{
  "d_model": 320,
  "head_dim": 64,
  "activation": "gelu",
  "norm": "layernorm",
  "norm_place": "pre",
  "init_std_o": 0.0,
  "optimizer": "muon_variant"
}
MLP neurons of a small language model. Each row is named by its layer, matrix (up: input weights) and neuron, and shows model dimensions 64-319. Each number is 500 + 25 x the weight over its row's rms, rounded and kept within 0 to 999. Numbers have three digits each.
After each neuron's rows, "fires in" lists the words (lower case) most often at its 100 highest values on Wikipedia text that the model never trained on.

L2.up1029:526444490569475482481529492503537530475525496486466502526493454516473489511482465487498496429474521499488484508480547562480477501516497506477506529461479498512509480471481500497499466492488446521464497530506500506498460491521505470457495495510493499525482474475535506471516492488490492511486492491469493514516461437516502489493502518516482553538508497491480471542527499517540473494518493513469515498505503516454497494511560458498506492476472530519491506511534507516472512501494572504486509501542509549532532484530503522513479510464485462465565492506584546509497497506495479503519490472503488517497428506488491488479504475489510540462508511531497539489522501502482471493502472505507548539506508485490516483499512506450529483525485481484468481551486494484445509477449499
fires in: "name", "names", "title", "meaning"

L2.up311:519521511454483522493518491464503489466523528444491461527492483485491444532499515505543488530535456499542539507517475492509509459494501504491530536488509499489522528503499527505468492484464521509482537459493524468519504469486495523475526504484487533509520510527497493564510484538479484503498473473554481460492471491516467517490556472473521486486509481483493523452476504540492527479507462500534501518491541480490501445500485526511492450526520519500486506474511530494510489518490502460488485498512507556515505529490512462494522515498488507484474522466483469442488521511511514484469515496512510486504463504527538517485515495535509503494526501444538518558494543500498503500510455468481509479523499486494534547524468546493457520490518489496498497487506514493499473530524538
fires in: "there", "what", "after", "that", "how", "until"

L10.up958:439514460522494497479498532468515476523505497499509485529475487465510516475490508489483468474489477506514512453430500482483478480489508507522485519506519506497544521541528520544506511535505482523512475524520547512494430522503477515532561460480459516451522513500539493505490541506497532516485523551519546494501462510500490503493495527486509486455536530514541500526547511496457491510502523508467514516499506477523509502504493551482515475509479440511495516500523499517568490507481471547487476526517497511491476548497471456458531516507538502495536504507487503499512475536506500485502518494457504452486480498463489502521449528483546474475529516478501511545484497518482475502470495481478508486524541529517509508519506523475488491512490519538488525463470481547452519446484511
fires in: "and", "that", "which", "it", "but"

L8.up823:515487537487514533515485508575499475514468467526494518504522493492478477505443493501543541484487508469526493488490535490537558531535506512469547492499516488500499477538518461503487503484499478470447474527491481500468486529512496513497478470483553551471490492495455505507496486512502504485480542505499484484504518505502482499456465489503508487491488523476519504510486485484477473522496512438522485486531484482500504447522471502524505515482480508520516471509554487464511502502472474511467508490454519539493457497493498475502567511481537478520497495521492461482525521537497462472496524495474518511517502547512491472502511541533486490428514514505499547534497524546473484500545512486499505481542476516468544518506476514528526492517451482486509519530461512497514504502487490
fires in: "9", "had", "2009", "1999", "1959", "1989"

L9.up364:501473485493525462493526547552497497488512527490486509509507492472470504466520519528528517480467496510503535473485503481524488485493478499495475482537515509501473478480493514483528542479513508505484500522513481458492518492531478480529505475511467513541511510449509570449550493497525509452451479485520474490487486458505490543513509455491493516505510526555497480527495533505451489521457475515454511492469525516490514517540477522453478491500514472494519528506461513479467495515488516466502477515493505473488476493469471501503452507500515497537532540498528512499495493539532469498489508496507532495500513579505436543451505497485469488502512534518494509454506489493490499443552516505524554570484487461510534507480449509478512518529478524501512507468430509490488483507505497
fires in: "by", "after", "for", "until", "t", "but"

L8.up833:517458471498516471494458491533541528455507520485554471445512530497474500496542482505490485528476491536467534523522467467490529498493501488522461541543522475480536479481526512471478522463503491473481438509526472473492516523508521479516500467515532495518492521531514476500469517483462516487512496474524469495546512520549467494513534462498520517514511497482479493472537485476540491524500490490486509492505503457491481511488496521513493518444469514512473533495539507495493501525499489508507535497494483509453528511540506517492505519490514479544502569484507535473500487529503462504491472468495532473499475499507473448519517539503446494502535498480515496481521495514479526473534544475515499541487481491539499485496489493465530484509489557526440501503508472485556478527507505
fires in: "under", "of", "on", "with", "given"

L5.up118:501470495489513469531476507515518517467518525472531486508481516498495520514497522473510534520525535515525506538504499504543503522532473478520517524505531498486559515480507493512507481509514508454529465451519485479512505480488521520489483497516516469520496508496489524531468455501488487501505462526437467513475512442495522527508532531517462546470501460457552521505507515477546548483467540529533494502509506516489486475496525519514554493485491487556536466472526545516547504508498552493485494515502496481499496486504570503491506495484469541473534495513523442467485519511515536517477522515490486526488475500472535520509494504458492478502553520552476503477514525539527461514545509441493459531485501478504507493483514517516480498484501508458488507490508529503500520493553516
fires in: "0", "1990", "2020", "2000", "1"

L8.up1106:459448441526523507454475545507525510517473482495522466497493505485476509500443478455494479512481499463532480490509538521479523503446501498510498493506479497441483460539491517505499488519513520515482559502518528539470543492517473516491529470511535523521528504532485551500527508540528468506501530508512511546519458520485486483482516509503461518524488450519531475438528563474472550526510484501481489541463478484522508449469473539525539437505499481465511492478502519444475505461527504511500520517529484481488516488484486498496472518510468509449513564500534493510529466507478470505495500500465528486480535541491492526499486530509537524505490484469496530481532498483505478509508447510513496526523515496496499515503450527515508497497510463457502509492501505518521477466511505
fires in: "and"

L9.up334:502503508485516484516493490490456483494478484501488461503457481501496488516496470486487500513489545541462523509517520537494519528461493485473505527523512525515549542536488526441525510516462524502513496482490550495492491531508509511491503487488514554474535532523511478526474499514530476514483495496529476531543506484515474523478533574517501489493487516515485542490516492504480530493498518515507483511464528486456541487496493525450460469484528529475465469500487412533517502488467512504495494515498513474511485474521522485478492485526516531485495509532469491473478502465465489472504467520524516477516452513518492519467507529493529486510525496498482522459477527469532473464525503518470497489513546519578500485504505477457513454524535487501459489494539473480484514516492510
fires in: "this", "it", "her", "song"

L10.up1219:458526427523500479495475499531517531490504492511489491510490495491513500508466478504521472480530484519518499464486526483482495506533534495496498464522486448550488471508461513527491450501492494494519492498471505541498495532530511491494500488479467512513547502511501478497499503479533533500491540495488511448459494476469473515504515485454464526490538535510498540523562564458511497515454546520482533511523487562470477510484497517511528476478511517492497512491507460458524505512492502533515520518528505504473490489505540489509512464537490516508560520490494525516490525497505500507507460471518508475491540470531489511524441490523501504518531506492512477488499539546436518467486469493529482542461505474489518466527478543488499497500461458524538464530499454471496490461492475
fires in: "at"

L8.up615:533491466513448493474464500505516521500491515514516487491495503485504524478531541511515466480501463525510523515489546476472469513483508516462507493546515494483467514503504475479501465555510478502495520508520497506511451491439508511497538493504471493493525518511555538487499532504506552496487469465464503485485488549534475483463523481486501554501530490477479525507524539465522524495463493519456489513539483483497506548485547530509461544517529489487491499510524465486528480460510509515535435466517472554513501514561452490527538472518488489453513456496522516505490466498532484492548494474506479448504509521535489498551468499495468466476532484481487492456520523508481452484543504526507495480500518517558527523508561499494461496537461496526451502564488513501519489527480474
fires in: "on", "in", "your", "o"

L5.up211:506485545533552459505466492496495481515487501513512495483544507482508511515474501505497516522526494496470525553472507493482504494528449524476510445468528489505496460531499509516507510488534483494533544549533557484496530486544451448490495555545497464505472523474545514510525484477519468502492527497518517475497495542495529504527479482507520472481530525483534490569518507452487468489529505517476516461481483497490482526527498449517488548496501511517501472487502462515518514477489517475499474464513479529471494487527477509489533513522464508490525501483482511487516501488505473539454472475507499483518512511528498501494523542483506515506485511531474515522525497542538479506522472494516492497495493527500503487513445516442495503470543473445497511544534497495505500448525524
fires in: "time", "season", "years", "1970s", "period"

L2.up399:481514470525504525497481539493529505509520522517484517481494497492483466500512481515495501505459498524508506469495537525504459522532481527469531510467476519539496509506522453503514536473446458473517527493496489472486510514540453495511498495517476483489541491533489506459525467457479488495464484443544464464523485497504471565494549510524471538486544503527529510476448523517484542469514498493462532514481475483460475550526507493497497476563507521499518514475495496484494475481519540520502497545503491495509470464499479507457493482477477510508533514515489526518538478516525514491513510536537519509458475513493514573516481523453497526445534518480485516535481492530509495458569474512487512526525507481500503477512474493512511465465466484480502507483504521489474450471470466
fires in: "during", "before", "after", "for", "king"

L10.up310:545531530498526468489499513488443545502502526521498474516512505461498482466476512517493492471522522459484502549467498491453495501464543511450471478530531479504482499512457491474509465460496511497485496503517500527481526489509499465510507483526520476503482519520535496513500486512500449472501505525473535504542469490489455496542507495470478495522455416507526478482518476503496477469479507550495499504487495493514542503522493512507497566505507449508527489559541493474485505497432537476486497482512520470473467517504511458513460557487510494494458546483520506495544461489502486492502502520532548490495462530508499512487464511472475518485494514491485493490526496553471493488538494556541531462532488465466512507483477464508511510526503493509479496480484492518473515481553482
fires in: "and", "has", "he", "she", "served", "get"

L2.up732:498514478487499529503489482477494484470503526525522472496526507546505518549511490467490457489496515484472493523511522561484457524510517501481484510510450522513499502481492517517479564492505464498534518487482513467526505519537541497485502482488469534504534460513491480502479492474473488533519516447529508485522508502503507456475498464523473507532505470477449520517472534511487545502549460481488464512483491525494512483524517452511499477527479498493488493545570497529456536539488482502476500531471494534519479550523481478493505509504495523528497485506540536522550498490479483512494452529506545513509470499492515496520490464473467495463534477478487551505520491459514484461515481470529488488505532495502496498536495466487523437489502497514485518527494517492484502504505478
fires in: "name", "title", "names", "award", "information"

L9.up1057:537480538496456461498522481532465469526469539499498542493503506537511526514517536507487499524515511517538507457515505528511489515519516478512533485514471452497528480480536468504479458461506524497478498506522526502486464485507481464497495502491538538467496512512496492485521545435529549477475525501496482540490459481492492488482511561488494483499521517484521516519474505539490507532485525518499468516452487509479529492484490505481496472496474511465469493493469465506541494519507486500497522534483510547474444494519520505512476521494502495514475504478463527525544508483477463516461534479509508556489500533516506500485493524510488528418470526441514522476494511469474532478505490497461500511507485486510471511479499513466454493471500513482475451495457525541502527516513508
fires in: "to", "it", "had"

L7.up617:515480457536479493536495548478498478507515498528531505483514469493487464478468478496512471525514504502484477525476474506448494470516481529498485499506479530479461508526517486522482469483445523468538484521526522502502479500527511556473492548477515472489499509497478495530491478480528502469518510459525494511540506439490494474488500533511482479478490473503512554498512494483564493523507465511460513502564504493483490524495506499489508456483497477469501454494488446510508512489508490505523480536498515558526500498470476507505554427488511537515500530469494501491543524485464475496514515477488553522507493487547538513458508555496536469453486526513528490519469554529506478459527495509523535533534524445521515514516506474469496522469460502486486531536481497456488514514485536
fires in: "in", "by", "since"

L7.up776:475483513500512481527466467526468482461499539507506514480535523537498465538492507432484535465485507478470485525462499528472512500505504491536498548495514533463504503482493482502484529525510503515527469508501505510511474506489540449491510471470507489468518516531465496509490532517476556467514481518514464504516478478517529529489518476512530523479498487531504475481514503483531496519453500494480506525524518525527515523477511498512466472509505493458487537524506519497539514522538517476476481533517457487482519524540529560490500486539528485461477487555533485456509516504483495515489492513527491513508501534531485474463513486542534497497444500476518500503461489461511505497486513452508518494518526447545492480529527520538542456488522482530470469523488493489446523491495497
fires in: "of", "his", "mori", "microgramma"

L9.up998:481515409479487473539515507471557487512495532472510533457499505545514483511489477439524470501500462537510506516526541479484537498490485509500492458522500497497543543487537498450527484519540535483487505506512465510521485495490491437478498470527526457472531509466496512506489526461513522486516454471513498498471500461512504441482512486506514512472487472528510488498546494494487521494500466517463504497523525548462501503514537464504501462494499507472505517502485512514471498477494497504513514473488561504543512500517491463542479508485478501453487517468491526499502465477535498475543525430499466523506492476525515518518453485495492509460457470534472480467525498479494506482476495487552504506512517507489559464464525512498459487549478490531521503536481463518510505532492508
fires in: "at"

L10.up961:525506491512491484458497518488519501503547504475498544526522483500507498506528531500501505494503470501495483519485514505466506544542495453500511527501501534530493467547521485505479520486460490496521498477512462501537511524482494537542514493525492464532466511490532501501480567473502530476489449482524502516504492422509505478534498523501528541493504492556514503488513506553454479512522426477492489509542496506515465545504498520545517509483443487493509535518473445533507488508515497481562531505511494498525461521475457500504528542498510509476535512493532498481486519526490509540506529524554488495483492465520474484503469516432495493520511471534498518524480525501483546489502555505469490505533498448511465472495516509532437478454477467492480470487489503467462476501488540
fires in: "in", "from", "during", "of", "since"

L7.up442:511480461504475536473490491545535496504518535490486472489496475519493499512502493531502526544489517521538513494562526506510469499463547460484528497503502488476482485535498478411511518526494488519502537540504490537540477499552500522472473539485485519504517485493523528480521485510480506461511549428514475482478481495527491524500503436514519554516516501494478492520519507491487479500440497515462539505496447484516486485517518451473516499528492521499509458508492470490504489512512475510493528449492501511518481446526473501477502504494514489515508501516526482537517521512592487494504513503510501480495476527512519459508493496498487529520539483498491454500499529500465463484481466491491533546548509502518483495481523492490476492522460500485477471506487494453550484491508472
fires in: "on", "along", "under"

L2.up486:463502503495506525506496531504517519548541468535482500518480479517496522449510493531507506466501531523504530508466508461470516495501487481498488482507495531497503519436519479515479481490511493532466484507478500501519480489534499522486508465502479488534486490477463477460514493493476488497477503500507483514465477429481548556520473513510476534459519520510506501459511573520477489519503519503488505499504528532476502522511485491463489471506463494539485550484492503480547502509497490463546493492524494483496520526504535505457460433503504504494500459522518476510536485528483519498511507493512501527515521504485497516538487540493540481432509517491521487470464532489514475551502498517539466518528476537492499449498498480449512498529472549503508520490495484504471565512521484
fires in: "would", "may", "will", "history"